{
  "num_hidden_layers": 16,
  "hidden_size": 256,
  "num_attention_heads": 8,
  "num_key_value_heads": 4,
  "head_dim": 64,
  "intermediate_size": 704,
  "vocab_size": 1024,
  "hidden_act": "swiglu",
  "norm": "rmsnorm",
  "norm_place": "pre",
  "norm_eps": 1e-05,
  "positions": "rope",
  "rope_theta": 10000.0,
  "rope_fraction": 0.25,
  "qk_norm": true,
  "attn_scale": 0.16,
  "bias": "qkv",
  "tie_word_embeddings": false,
  "parallel_block": false,
  "init": "trunc",
  "init_std_qkv": 0.0264,
  "init_std_o": 0.0,
  "init_std_up": 0.0264,
  "init_std_down": 0.0,
  "optimizer": "muon_variant",
  "learning_rate": 0.0118,
  "lr_mult_down": 2.0,
  "beta1": 0.93,
  "lr_head": 0.00609,
  "warmup_steps": 0,
  "schedule": "wsd",
  "decay_fraction": 0.73,
  "decay_shape": "linear",
  "final_lr_fraction": 0.0,
  "batch_tokens": 65536,
  "max_seq_len": 256,
  "doc_mask": true,
  "train_tokens": 471700000,
  "max_steps": 7198,
  "dataset": "wikipedia_en"
}
MLP neurons of a small language model. Each row is named by its layer, matrix (gate and up: input weights) and neuron, and shows model dimensions 144-239. Each number is 200 + 40 x the weight over its row's rms, rounded and kept within 0 to 999. A neuron's up and down rows have the sign that makes its largest values positive.
Before each neuron's rows, "fires on" lists the tokens most often at its 100 highest values on Wikipedia text that the model never trained on.

fires on: "s", "==", "r", "."
L8.gate230,107,215,155,223,263,174,185,139,120,257,277,119,165,221,177,196,148,224,145,143,237,172,204,255,183,216,249,162,229,184,227,149,180,151,215,136,149,153,127,203,193,210,196,163,170,248,227,244,196,194,149,152,234,98,233,183,175,241,249,231,208,194,169,202,179,171,137,189,242,198,200,129,219,222,169,242,240,134,156,245,270,241,192,156,228,280,184,189,157,215,217,245,174,186,169,202
L8.up230,186,136,180,167,197,162,160,259,237,134,180,172,175,208,191,227,194,194,226,176,195,169,200,175,156,189,204,225,95,128,189,175,215,259,239,215,278,233,187,147,106,249,242,144,272,211,194,181,202,148,171,237,181,133,186,128,227,214,189,194,165,163,242,177,186,145,232,182,194,134,298,181,238,146,130,139,229,209,195,196,219,262,196,170,257,204,227,187,230,272,208,204,187,239,167,172

fires on: " rec", "ation", "duc", "r", "ak", "over"
L4.gate594,255,199,175,191,206,218,176,180,170,237,158,234,284,172,195,206,179,284,235,154,248,215,144,199,169,165,264,224,217,158,275,164,135,152,191,259,156,189,184,209,237,236,164,200,159,200,171,100,225,200,161,182,166,205,177,168,232,207,201,320,160,194,177,183,237,259,227,246,158,252,211,117,142,253,130,220,173,203,194,225,178,150,241,191,177,246,261,200,199,155,184,239,208,223,214,229
L4.up594,183,213,244,165,248,189,208,129,257,211,270,243,225,159,208,160,220,188,207,142,163,197,234,138,249,238,171,203,138,243,227,196,244,209,207,289,235,193,211,201,156,239,223,146,268,183,120,167,247,245,192,197,129,219,246,189,192,236,166,157,237,163,185,204,230,261,174,179,89,189,262,202,199,272,237,143,228,224,243,204,237,232,169,199,234,215,209,163,155,161,220,243,174,263,201,222

fires on: ",", "s", ".", " is", " as", "ican"
L10.gate234,111,205,220,144,266,158,290,152,143,233,195,172,307,234,228,267,111,199,193,211,220,230,263,199,185,180,154,130,219,187,274,144,185,131,247,185,270,145,192,211,148,228,235,243,214,273,187,155,196,102,207,232,226,110,238,172,212,168,270,186,156,187,168,160,188,205,179,226,273,190,255,174,210,143,225,216,206,224,163,184,260,200,232,193,253,193,201,174,190,163,144,221,164,164,151,195
L10.up234,217,156,242,258,157,223,187,184,171,313,219,208,197,197,190,213,211,170,134,229,264,177,214,150,205,166,243,229,218,205,104,206,178,182,248,212,222,172,193,184,156,244,196,225,176,238,179,212,244,208,221,124,204,232,163,281,168,69,288,130,161,191,176,206,247,195,210,185,226,224,249,176,218,163,214,229,215,206,254,218,243,141,202,224,220,127,140,199,199,171,198,275,193,75,152,160

fires on: "==", "===", " =="
L8.gate490,235,212,202,218,267,212,209,177,214,207,205,117,75,183,248,234,211,196,239,120,200,252,227,196,184,182,240,215,181,216,275,254,213,163,268,189,166,281,241,129,217,144,225,191,113,202,231,180,290,205,193,179,205,146,182,179,185,289,126,240,214,193,187,200,172,172,189,260,227,176,167,180,218,226,166,151,187,154,198,245,174,154,288,187,181,146,207,257,186,249,196,255,199,164,173,151
L8.up490,226,184,245,243,177,154,253,283,164,291,202,176,217,170,160,220,200,185,261,179,214,257,226,243,260,290,180,174,141,245,210,208,171,202,237,241,205,171,186,230,252,187,233,163,177,134,234,187,192,210,145,191,169,193,230,185,129,123,239,181,220,232,234,207,229,158,297,141,113,231,247,211,229,196,216,205,192,243,164,177,214,210,234,257,191,172,141,193,167,160,249,218,254,238,173,209

fires on: "ly", " and", ",", " or", " but", "ely"
L9.gate187,168,252,191,131,193,241,127,255,188,263,219,220,278,255,149,163,230,228,195,234,164,268,286,224,223,188,209,181,198,172,241,276,174,232,228,232,261,164,215,209,198,196,176,235,220,162,236,228,202,265,144,172,171,209,205,226,175,166,188,257,185,195,185,153,122,239,279,184,199,269,182,175,214,164,167,150,173,308,230,214,258,196,186,177,233,247,214,188,180,174,149,214,167,226,174,309
L9.up187,166,266,212,188,175,193,194,236,291,164,78,245,202,169,272,206,195,237,203,207,195,177,285,148,204,234,163,197,228,187,258,199,184,243,272,137,196,201,211,264,248,160,140,230,260,198,250,178,213,226,176,185,180,217,140,204,195,233,154,180,156,151,260,183,247,231,209,111,214,199,118,233,248,217,184,147,249,206,184,211,235,158,162,199,157,300,192,190,136,147,114,270,222,237,185,214

fires on: "s", "ed", "ing", "id", "k", " that"
L11.gate513,189,222,215,215,147,225,181,245,184,206,255,241,192,241,216,207,222,149,157,236,226,268,159,164,205,226,172,213,177,186,244,177,228,191,195,168,175,195,230,274,156,229,162,249,235,211,239,202,201,180,219,277,189,236,291,223,203,276,271,288,196,139,202,204,209,144,200,147,183,214,122,203,189,264,174,163,177,181,191,208,153,241,245,196,294,136,142,160,241,161,199,223,254,180,163,230
L11.up513,161,274,141,238,193,317,250,209,185,165,224,171,155,217,122,219,168,188,208,166,196,204,142,243,184,157,227,218,163,193,179,181,254,180,153,150,174,185,195,193,176,224,114,202,195,171,253,224,207,190,139,211,213,155,198,235,204,286,191,209,187,190,149,154,178,233,244,174,168,134,156,153,177,223,280,153,238,199,167,231,226,183,257,218,320,148,158,106,200,185,125,176,204,286,211,265

fires on: "at", "on", "am", "g"
L12.gate691,257,194,194,191,234,231,210,187,208,142,269,206,219,187,126,221,200,208,274,225,205,154,140,258,167,202,222,240,189,236,196,228,159,160,259,260,223,217,229,222,203,121,231,197,144,167,213,234,209,248,264,207,205,216,203,203,221,255,205,238,237,214,242,268,257,175,182,136,214,205,273,298,185,253,145,171,190,205,240,189,155,161,250,147,238,252,171,177,136,237,224,192,240,221,139,240
L12.up691,126,264,179,239,237,175,200,180,150,173,211,246,119,131,184,184,228,155,226,101,196,266,161,171,151,222,201,215,197,154,164,228,167,129,270,210,176,186,229,180,224,160,181,171,164,236,148,236,226,193,185,177,254,222,211,238,199,207,189,187,215,204,190,193,195,216,232,171,200,249,232,277,195,223,203,243,197,173,162,139,226,194,176,92,140,190,194,197,237,212,181,200,264,149,186,228

fires on: "s", "es", "ions", "ers", "ings", "ts"
L12.gate521,205,218,239,289,166,231,196,195,284,214,217,121,171,240,125,294,233,178,250,139,205,196,218,144,229,240,181,241,291,204,200,258,233,191,128,246,253,176,205,235,239,232,169,150,282,197,246,206,163,156,180,171,219,168,144,192,129,214,177,262,173,186,263,257,216,155,179,200,236,190,191,188,286,172,135,227,202,206,192,113,174,105,157,152,154,185,120,176,211,163,177,242,231,122,218,222
L12.up521,187,147,203,106,174,130,221,157,237,223,230,142,297,202,133,182,217,189,205,192,201,178,163,202,232,226,103,149,208,196,175,195,194,195,199,177,252,197,173,227,178,214,135,177,257,225,192,181,164,177,203,228,171,166,213,194,244,140,191,192,122,229,200,240,190,256,292,150,189,182,178,161,186,209,149,231,219,180,239,173,202,123,189,197,235,248,175,146,186,247,211,246,270,124,204,229

fires on: "el", "s", "a", "il", "es", "ug"
L12.gate228,224,194,164,192,200,176,182,179,193,261,187,212,207,181,212,125,172,202,251,273,149,216,235,253,137,264,227,195,222,179,238,201,245,142,181,205,219,177,210,204,129,206,243,139,206,196,225,152,163,136,263,260,207,190,174,187,194,166,229,173,175,179,181,289,243,254,158,147,237,251,180,227,209,211,135,223,197,160,193,222,170,169,171,211,243,272,225,36,220,190,275,208,196,164,195,213
L12.up228,232,192,205,147,195,204,199,187,216,235,184,221,186,130,218,165,198,197,177,244,202,166,219,211,223,224,203,159,212,158,184,268,249,242,187,211,240,213,206,208,211,265,245,151,319,194,235,235,192,192,197,162,194,249,241,107,271,137,224,227,191,157,230,168,224,219,152,280,195,166,247,158,83,157,204,222,128,67,240,220,234,169,177,178,143,237,204,164,153,176,219,141,259,188,227,219

fires on: " and", " as", " was", "al", ":"
L10.gate498,256,189,282,231,209,228,248,121,138,132,156,191,229,227,187,179,256,284,204,191,152,115,196,180,245,273,246,283,234,215,297,138,203,212,133,206,201,219,151,196,171,219,197,248,239,183,216,242,192,142,200,197,216,147,131,238,277,151,141,193,222,182,160,194,245,225,149,209,204,208,144,212,210,151,198,194,244,160,245,214,139,220,146,173,173,203,239,159,182,190,207,157,180,252,170,227
L10.up498,249,180,240,242,125,167,163,241,172,217,170,220,252,192,234,250,248,274,145,221,157,216,236,202,151,218,193,184,220,265,147,125,301,106,206,185,186,224,215,299,171,234,190,180,206,207,193,208,224,170,201,175,135,243,179,153,294,240,201,220,196,192,202,242,188,220,171,208,207,181,161,164,203,246,193,242,201,203,171,246,150,185,157,204,126,220,233,221,221,252,190,248,249,265,214,158

fires on: "o", "v", "e", "ut", "r", "um"
L8.gate675,201,159,226,211,245,231,242,193,187,179,192,152,266,176,226,277,274,182,221,151,198,192,163,157,244,245,264,162,151,250,204,296,171,133,196,301,220,171,191,175,199,127,244,235,287,196,175,186,215,179,209,212,197,223,202,136,220,230,238,260,235,216,182,225,175,216,226,255,197,208,286,247,243,172,222,174,166,167,208,144,195,213,244,209,194,199,204,201,155,246,300,151,239,215,161,289
L8.up675,238,160,182,201,87,220,224,175,183,208,156,153,172,136,157,254,138,183,184,257,190,226,183,173,194,205,223,239,194,92,197,225,207,163,235,186,262,167,216,171,236,161,156,176,217,224,217,186,219,267,286,193,192,223,266,244,205,269,174,161,192,145,218,249,210,196,191,193,186,226,180,244,233,237,188,253,133,178,171,172,255,225,121,173,151,271,150,210,152,274,184,177,182,208,173,178

fires on: " ==", "ame", "areer", " first", "is", "=="
L4.gate510,225,182,138,239,163,246,237,184,228,162,229,121,176,211,117,191,181,254,206,167,218,241,176,250,223,192,189,153,113,237,236,184,140,229,146,242,150,217,106,197,221,175,150,147,167,192,232,174,253,201,210,181,193,174,172,186,183,218,159,214,284,163,250,227,150,115,158,162,119,220,147,215,209,144,239,175,176,167,168,260,122,213,204,164,231,159,107,151,176,259,250,246,218,192,151,151
L4.up510,198,191,136,188,226,220,185,247,249,218,257,215,235,200,152,242,195,172,173,136,229,229,181,278,237,239,207,221,152,182,156,199,185,180,141,229,210,241,137,164,169,211,229,161,242,231,206,263,239,156,104,229,188,222,200,164,168,207,164,176,239,260,197,253,166,225,251,185,140,235,189,138,192,180,212,167,125,204,206,230,145,83,137,204,119,184,246,175,170,152,243,162,182,280,172,252

fires on: "c", "is", "at", "t", "k", "our"
L4.gate30,194,218,194,113,202,206,155,188,211,241,200,163,173,202,176,175,275,171,177,228,277,213,161,258,191,249,195,203,195,225,206,228,178,181,215,154,234,165,153,138,150,164,164,270,191,113,86,226,242,193,170,162,239,146,155,238,226,198,191,173,200,222,246,169,178,133,237,263,229,184,212,178,213,220,127,245,207,193,221,168,211,247,206,144,226,184,147,220,153,193,147,186,222,171,224,215
L4.up30,197,308,228,123,109,149,213,215,214,214,258,189,217,203,198,160,89,176,203,145,278,164,279,167,177,217,175,202,253,249,181,161,220,166,209,180,207,135,238,165,197,215,197,212,206,195,191,210,225,198,261,210,226,214,188,128,268,201,153,210,227,141,251,226,234,165,239,164,220,177,177,194,137,240,255,242,231,238,192,206,190,243,202,192,206,178,244,143,116,202,187,217,121,176,190,193

fires on: " v", " V"
L11.gate480,231,199,183,105,198,149,187,306,208,250,218,136,183,179,166,212,232,264,195,226,152,156,198,237,235,269,132,207,195,166,186,241,137,181,187,227,246,186,145,204,203,202,218,145,181,232,225,107,206,201,204,185,214,232,214,228,187,240,206,180,193,189,207,200,186,218,199,283,202,145,219,176,268,135,203,201,225,204,211,115,267,228,154,237,231,152,143,196,203,215,138,234,262,216,162,222
L11.up480,294,245,207,184,156,210,196,172,149,191,183,212,176,173,295,256,249,210,308,279,219,179,163,83,158,215,209,163,206,131,261,160,179,159,176,176,118,235,182,157,200,199,185,215,233,203,233,240,188,202,181,201,235,257,191,183,203,162,174,160,218,205,233,248,198,279,200,168,183,225,186,178,143,232,165,127,225,196,193,175,122,262,123,165,164,251,161,184,178,171,138,221,232,264,225,270

fires on: ":", " |", "ed", " Pl", "ol", "s"
L9.gate32,197,205,173,184,207,181,189,270,147,280,286,166,249,188,209,158,185,243,164,225,202,288,233,117,114,136,132,225,226,200,231,227,182,186,132,202,153,188,154,163,193,173,182,191,164,193,241,250,180,185,137,203,194,209,193,260,154,297,215,187,189,174,238,261,190,150,198,153,159,188,172,183,182,180,206,201,206,249,150,239,257,249,209,129,208,160,265,197,266,210,204,229,229,241,190,147
L9.up32,168,210,194,233,145,195,237,215,221,278,263,167,165,134,177,192,181,212,263,213,157,247,212,162,166,209,182,188,173,200,214,233,236,147,102,167,117,166,153,217,225,257,136,173,173,193,236,259,173,256,241,232,208,214,155,218,227,238,200,246,210,174,173,118,208,172,185,121,145,227,240,224,210,212,264,173,210,227,231,225,237,279,195,170,243,200,205,192,166,242,275,230,172,253,215,176

fires on: "ix", "our", "e", "if", "c", "ent"
L4.gate506,251,234,169,139,261,174,178,227,191,264,206,221,219,250,248,182,204,243,196,175,232,180,203,258,263,233,212,162,183,217,230,203,116,114,160,155,207,220,156,214,267,132,172,236,245,184,190,277,301,158,194,184,193,155,128,151,225,235,186,186,172,273,233,232,236,156,118,182,189,194,174,219,163,190,193,220,201,203,272,259,188,203,182,178,214,151,202,209,181,181,167,224,228,180,213,271
L4.up506,172,223,248,173,164,203,211,85,219,281,162,201,259,136,232,147,208,156,229,181,234,188,111,188,192,246,219,193,135,192,177,203,196,159,157,184,201,200,192,277,176,219,296,225,267,210,262,246,273,154,153,209,242,233,228,154,252,268,182,226,185,226,236,252,190,133,230,219,151,231,181,179,161,196,207,186,166,336,280,194,214,249,187,156,232,216,196,133,215,152,104,176,217,175,150,152

fires on: "r", "s", " at", "g"
L12.gate530,201,155,177,219,247,179,187,204,208,234,287,183,189,271,180,179,145,201,203,204,196,240,190,266,176,191,211,125,222,197,185,239,186,217,226,123,173,185,163,228,155,221,202,199,270,248,208,135,197,156,280,219,178,165,170,157,165,139,218,201,179,211,165,201,190,206,194,190,215,179,176,201,278,243,189,236,220,176,234,249,181,269,280,173,202,203,229,214,193,151,199,251,191,180,230,181
L12.up530,164,170,231,229,155,202,189,145,198,131,295,171,207,135,165,242,195,248,176,224,227,209,216,239,254,227,183,197,243,266,224,122,235,220,272,215,189,213,205,133,101,163,218,215,186,185,195,187,221,211,176,201,193,200,227,177,156,246,156,144,195,155,215,194,182,79,153,261,168,174,184,188,232,199,102,165,246,191,154,203,172,175,181,176,234,206,152,172,280,210,216,267,202,201,197,180

fires on: " and", ",", "ly", "ell", "uch", "ost"
L10.gate675,188,171,104,170,111,208,162,202,235,177,228,196,216,160,230,182,221,195,236,213,88,182,234,185,176,228,186,171,221,247,191,232,211,168,186,206,241,223,199,173,225,208,179,255,209,184,161,158,246,169,153,218,242,225,208,224,227,184,142,233,148,179,256,305,140,163,219,157,196,191,167,102,131,220,194,173,127,249,235,209,255,81,200,253,181,214,198,187,249,199,218,213,155,233,156,254
L10.up675,209,231,167,238,225,253,166,201,224,168,218,189,214,215,138,214,250,188,195,205,278,225,228,148,188,222,239,185,248,222,216,163,248,157,215,178,194,116,157,106,218,229,167,216,168,251,203,224,203,211,275,227,186,191,147,197,203,215,212,196,183,200,177,168,185,233,244,193,177,207,185,227,236,169,169,161,231,180,141,255,173,98,159,181,206,234,228,147,163,163,167,305,178,239,211,197

fires on: "on", "s", "es", "nd", "at"
L5.gate377,216,251,252,283,158,131,262,206,181,183,200,142,151,149,172,236,229,213,214,247,162,105,135,204,152,104,217,247,225,204,190,207,122,227,197,177,241,193,171,163,243,187,162,159,194,130,258,195,176,163,198,200,193,202,236,224,177,211,224,254,281,277,182,128,246,198,204,246,223,210,142,240,138,188,212,258,203,136,131,210,159,171,211,192,122,278,185,218,174,263,230,219,175,215,133,196
L5.up377,158,215,236,185,194,141,187,210,141,184,181,263,209,183,139,151,156,267,231,148,241,194,179,227,171,262,256,240,207,182,160,227,113,198,227,177,204,171,223,110,194,202,207,191,257,179,210,205,100,207,257,248,213,163,254,160,231,175,205,185,216,175,133,210,227,265,233,200,185,199,168,280,162,303,183,207,185,201,129,155,183,147,134,173,149,130,180,138,222,201,162,255,189,258,150,189

fires on: "t", " St", "ro", "l", "oun", "le"
L13.gate465,227,244,184,164,229,158,216,191,137,144,259,220,238,218,195,167,183,254,153,206,207,291,196,93,159,242,202,234,163,114,259,221,164,155,164,177,217,196,231,230,210,222,203,202,181,223,166,98,212,144,218,247,260,166,218,191,258,247,199,199,250,196,200,179,190,170,207,238,263,218,191,169,247,181,229,208,91,194,119,243,162,138,168,208,157,193,214,263,211,227,203,224,167,235,221,196
L13.up465,174,209,251,208,176,199,182,212,187,176,228,254,153,260,227,231,251,225,146,241,120,138,211,213,218,184,253,227,145,107,192,182,204,191,159,208,153,177,238,197,238,170,201,136,240,251,236,219,187,162,138,166,179,242,167,229,165,241,187,176,164,102,181,154,176,160,204,229,201,231,241,196,247,198,208,157,203,254,234,198,201,150,169,166,104,219,124,187,115,221,225,231,250,219,144,244

fires on: "s", "es", "ings", "ies", "ents"
L9.gate195,176,211,276,244,123,238,166,177,248,253,196,195,229,228,206,246,176,189,263,166,232,163,182,207,170,199,162,158,256,188,132,190,237,213,168,186,217,175,229,146,136,235,184,198,194,189,214,114,159,219,207,171,193,198,172,200,195,129,208,284,180,201,194,286,227,159,167,235,218,262,170,196,208,185,179,164,186,156,177,182,268,236,168,105,216,259,193,126,184,191,205,274,253,138,197,245
L9.up195,235,196,175,170,111,238,187,200,170,239,203,184,181,227,214,246,182,187,182,211,179,158,228,167,224,275,142,170,204,184,175,187,205,219,188,223,172,205,195,129,102,214,161,191,271,175,146,190,208,185,272,197,224,185,260,136,232,285,194,179,258,120,210,228,225,233,228,213,213,111,216,165,199,235,147,181,200,157,201,157,236,150,213,170,247,213,180,179,264,182,209,202,192,80,201,183

fires on: "ate", "at", "-", "ame"
L9.gate559,152,249,224,219,185,245,178,162,133,195,170,200,159,223,150,230,172,179,280,218,187,126,118,197,240,119,194,243,173,134,153,164,188,202,190,162,255,176,210,267,172,108,235,319,218,241,178,160,187,227,218,193,147,205,178,217,230,228,217,234,172,235,114,267,134,242,262,252,189,221,218,173,246,140,233,220,209,116,226,174,193,206,191,233,84,165,213,217,257,232,228,231,199,190,184,200
L9.up559,241,285,174,220,152,196,249,177,168,139,183,204,204,153,270,265,219,152,211,156,193,190,195,214,183,210,231,250,235,197,171,317,193,160,179,134,269,190,221,119,247,196,205,240,181,165,177,162,191,109,205,172,196,166,198,238,151,220,216,169,179,233,149,167,197,167,199,193,199,241,210,184,266,266,256,233,207,98,180,107,293,299,175,151,149,194,257,208,282,251,196,230,224,165,142,185

fires on: " V", " M", "M", " v", "V"
L13.gate91,197,202,184,152,222,187,155,269,204,125,285,210,191,151,215,250,228,222,207,229,193,188,193,190,152,207,176,146,178,173,276,276,206,136,137,227,262,124,219,141,191,223,180,289,238,201,204,166,220,165,206,240,249,209,266,261,200,166,135,195,133,240,189,154,107,172,172,243,158,123,263,174,248,187,171,176,190,191,216,178,207,196,231,219,193,187,101,155,137,240,182,190,174,210,187,105
L13.up91,215,206,182,286,251,233,120,192,200,217,136,164,160,189,266,147,190,235,178,207,249,175,169,128,172,219,191,151,178,224,326,217,168,207,259,140,248,192,248,132,186,147,223,194,225,188,213,193,166,204,221,166,237,242,171,171,222,215,293,239,137,206,201,139,264,177,248,200,138,209,185,181,140,244,211,302,190,159,184,159,184,238,134,240,156,201,148,253,162,195,255,203,207,210,235,258

fires on: "r", "b", "v", "ab", "g"
L5.gate433,155,131,145,172,151,229,223,167,166,198,173,108,217,186,192,215,229,136,216,220,176,231,215,211,232,199,211,183,189,175,184,239,168,169,199,244,213,237,122,194,199,142,218,188,303,88,230,274,208,225,155,204,224,192,174,180,174,161,247,189,241,159,227,242,179,266,229,190,239,209,268,205,235,197,182,198,134,238,250,254,298,202,223,210,138,250,235,225,110,187,260,121,188,175,257,214
L5.up433,220,156,186,205,172,169,232,164,137,232,170,215,233,224,231,248,160,232,202,237,161,259,214,100,264,208,215,199,179,153,267,206,138,260,211,228,139,198,212,225,203,179,190,216,270,126,158,247,211,180,198,233,219,219,193,126,164,139,266,223,271,211,183,220,234,152,179,225,156,265,171,252,203,161,207,142,104,224,201,183,241,178,228,259,194,252,94,248,245,165,237,186,137,253,227,249

fires on: "t", "he", "le", "r", "th", " not"
L5.gate211,183,217,187,164,221,234,228,205,169,183,245,222,248,251,202,209,179,190,130,226,146,203,232,165,193,223,220,190,118,133,214,207,195,181,227,176,201,223,238,224,207,150,148,144,200,211,201,151,205,218,197,268,164,137,180,158,265,198,145,209,202,152,170,224,152,277,245,288,196,205,201,178,149,241,185,197,156,170,188,218,222,226,277,228,265,241,267,214,241,180,232,159,282,260,184,176
L5.up211,164,238,196,178,225,216,276,163,159,163,217,167,234,162,220,236,214,217,167,177,117,146,222,184,170,191,254,270,171,243,177,175,224,210,124,196,232,198,279,198,207,173,165,211,160,275,183,231,159,147,202,173,217,94,268,241,187,205,229,160,188,146,159,191,253,179,143,151,254,196,218,203,234,183,280,204,176,207,176,241,211,165,273,209,134,145,261,245,166,170,231,160,159,205,116,171

fires on: " man", "an", " with", "man", "ul", "or"
L10.gate612,210,147,277,243,175,174,177,187,253,253,198,212,171,195,187,195,293,162,176,188,215,215,192,281,156,143,206,154,164,208,144,188,179,259,159,165,190,319,236,194,153,255,219,199,248,212,208,124,238,224,173,128,164,247,152,222,207,168,245,266,252,195,267,213,189,191,218,240,131,213,216,211,158,191,226,228,166,270,253,153,117,179,228,155,231,159,214,180,177,122,275,200,211,159,196,167
L10.up612,160,217,164,214,241,186,214,135,197,165,134,253,167,206,216,224,203,222,233,180,184,149,207,177,205,226,205,210,181,237,245,223,157,166,206,210,164,217,187,207,117,218,143,162,241,197,254,202,162,199,225,220,205,268,205,144,196,201,223,175,182,266,218,135,174,211,252,180,204,164,194,242,162,244,207,175,185,224,154,241,197,171,176,201,139,259,246,200,151,208,219,238,176,176,243,240

fires on: " of", "ain", "ame"
L10.gate459,238,199,183,174,159,223,151,162,165,152,217,219,190,147,180,248,178,220,205,188,136,183,118,184,191,151,231,112,165,208,167,168,167,179,143,151,193,136,217,142,194,191,165,241,248,218,198,223,201,249,197,183,144,220,184,249,220,214,322,232,208,193,201,214,133,181,202,254,125,229,254,211,214,196,221,252,250,149,176,242,236,148,230,232,204,241,242,263,235,133,189,213,215,267,247,246
L10.up459,204,142,206,177,175,189,211,139,178,138,140,200,221,217,221,158,201,152,261,124,216,175,230,212,154,251,180,221,191,225,159,201,217,277,211,192,275,152,210,139,166,178,152,193,139,243,193,174,193,242,172,177,209,230,171,226,157,183,235,224,186,150,270,272,122,241,147,202,261,250,208,164,215,190,217,180,180,143,145,199,171,218,189,159,136,167,203,166,247,156,191,179,221,219,182,184

fires on: " and", " but", "ame", " \"", "en"
L11.gate369,230,246,238,191,176,178,197,180,151,209,169,183,238,210,235,265,201,178,180,162,195,212,167,218,136,140,192,238,177,260,193,183,157,211,174,262,188,215,234,145,139,228,155,187,169,126,176,232,245,274,206,220,185,203,176,249,277,260,150,200,195,154,236,147,177,211,183,245,207,316,233,237,236,191,198,186,263,168,155,259,277,161,143,150,222,275,144,212,216,195,145,236,231,238,194,202
L11.up369,283,174,222,165,218,308,156,160,208,146,160,205,148,213,205,246,143,203,216,160,233,238,196,152,149,275,87,175,213,253,180,213,203,185,236,178,208,204,184,225,241,143,207,135,186,282,277,221,207,252,201,163,228,222,187,135,200,197,258,215,249,159,160,192,135,143,213,159,204,187,158,246,215,246,243,166,198,223,183,217,191,204,152,188,128,219,166,164,282,163,128,113,177,229,202,232

fires on: "e", "le", "ics", "s"
L5.gate476,214,153,261,244,126,203,219,194,220,162,250,278,142,217,227,170,242,175,112,231,165,191,141,279,174,218,176,243,191,234,229,256,155,163,167,162,209,238,141,240,146,135,186,216,190,220,209,204,213,178,192,236,200,147,191,146,251,188,223,258,221,190,290,196,300,186,230,136,223,175,193,176,188,274,197,225,168,224,137,208,164,238,168,160,142,187,256,208,185,294,211,189,240,170,171,196
L5.up476,277,150,251,225,204,231,197,148,162,186,224,216,170,234,179,183,226,234,143,227,223,220,194,153,147,93,185,109,157,183,246,128,220,205,168,289,167,127,122,175,175,217,183,213,245,202,212,168,228,156,172,201,156,246,235,216,308,219,205,262,187,263,195,109,159,166,188,212,186,146,207,185,144,236,158,249,167,183,163,250,205,226,252,209,211,151,200,227,267,180,163,232,123,156,175,231

fires on: "v", "im", " ev", "r", "on"
L12.gate492,204,225,140,231,193,251,149,228,242,187,187,168,142,213,156,188,200,200,254,179,124,210,143,132,211,169,272,239,218,148,182,310,145,150,164,270,179,272,217,253,237,117,214,246,194,217,280,168,211,117,235,134,276,189,232,184,180,198,213,228,241,196,271,163,246,261,112,219,154,240,211,176,192,191,154,165,147,143,229,191,275,148,226,238,142,191,155,200,203,237,229,179,237,205,203,169
L12.up492,249,212,179,199,142,176,240,203,218,180,175,176,204,180,181,188,219,199,227,242,218,215,249,180,191,212,242,223,200,213,194,219,147,125,176,160,351,206,175,222,198,183,226,181,191,186,137,162,190,238,251,174,144,195,227,201,141,179,208,218,215,196,256,161,156,147,113,206,191,203,248,193,221,205,188,153,102,148,145,199,236,197,203,193,196,199,188,229,204,224,213,254,234,174,243,172

fires on: "it", "al", ":", " of", "ic", "id"
L9.gate236,209,261,179,212,176,211,208,140,257,213,274,188,196,152,158,220,153,169,217,171,175,192,142,135,157,204,265,244,181,141,235,162,201,217,187,175,190,166,184,161,175,205,227,245,216,213,168,269,220,202,205,163,189,194,169,159,207,215,243,185,152,193,294,208,93,226,264,213,218,194,213,249,215,182,225,173,316,143,162,215,217,200,232,140,182,110,232,192,188,105,213,157,122,178,210,196
L9.up236,158,142,195,113,139,196,164,176,156,202,218,144,203,116,273,201,136,186,216,139,216,245,241,142,189,264,202,264,224,203,264,182,201,195,248,241,191,215,205,256,242,173,193,127,231,189,173,220,111,236,232,204,204,191,198,190,166,235,156,222,195,153,159,204,218,253,167,271,193,240,163,183,208,130,169,233,254,121,155,217,182,282,209,179,182,177,65,258,230,199,164,241,228,231,236,163

fires on: "ing", "ed", "s", "es", "ab", "ib"
L11.gate202,141,235,286,172,217,113,107,307,206,216,166,208,196,134,186,238,216,172,224,225,204,241,169,218,174,214,176,229,214,192,190,180,245,247,205,209,240,182,180,198,219,223,213,173,207,161,236,140,211,164,222,149,194,167,161,128,184,231,207,284,231,194,209,239,282,198,192,185,148,229,173,231,196,283,216,244,215,262,269,196,214,173,256,173,270,181,175,152,256,144,157,192,177,153,209,209
L11.up202,142,193,114,271,151,246,143,206,177,180,191,140,208,234,134,192,160,178,249,150,223,214,143,257,141,234,218,125,233,207,269,258,138,240,184,218,233,251,167,136,158,217,167,211,267,215,241,212,183,176,148,191,221,246,258,205,210,217,206,209,269,202,271,211,257,277,282,176,250,185,188,202,219,232,163,208,223,178,220,201,240,170,155,144,238,165,100,224,178,153,264,234,269,225,189,190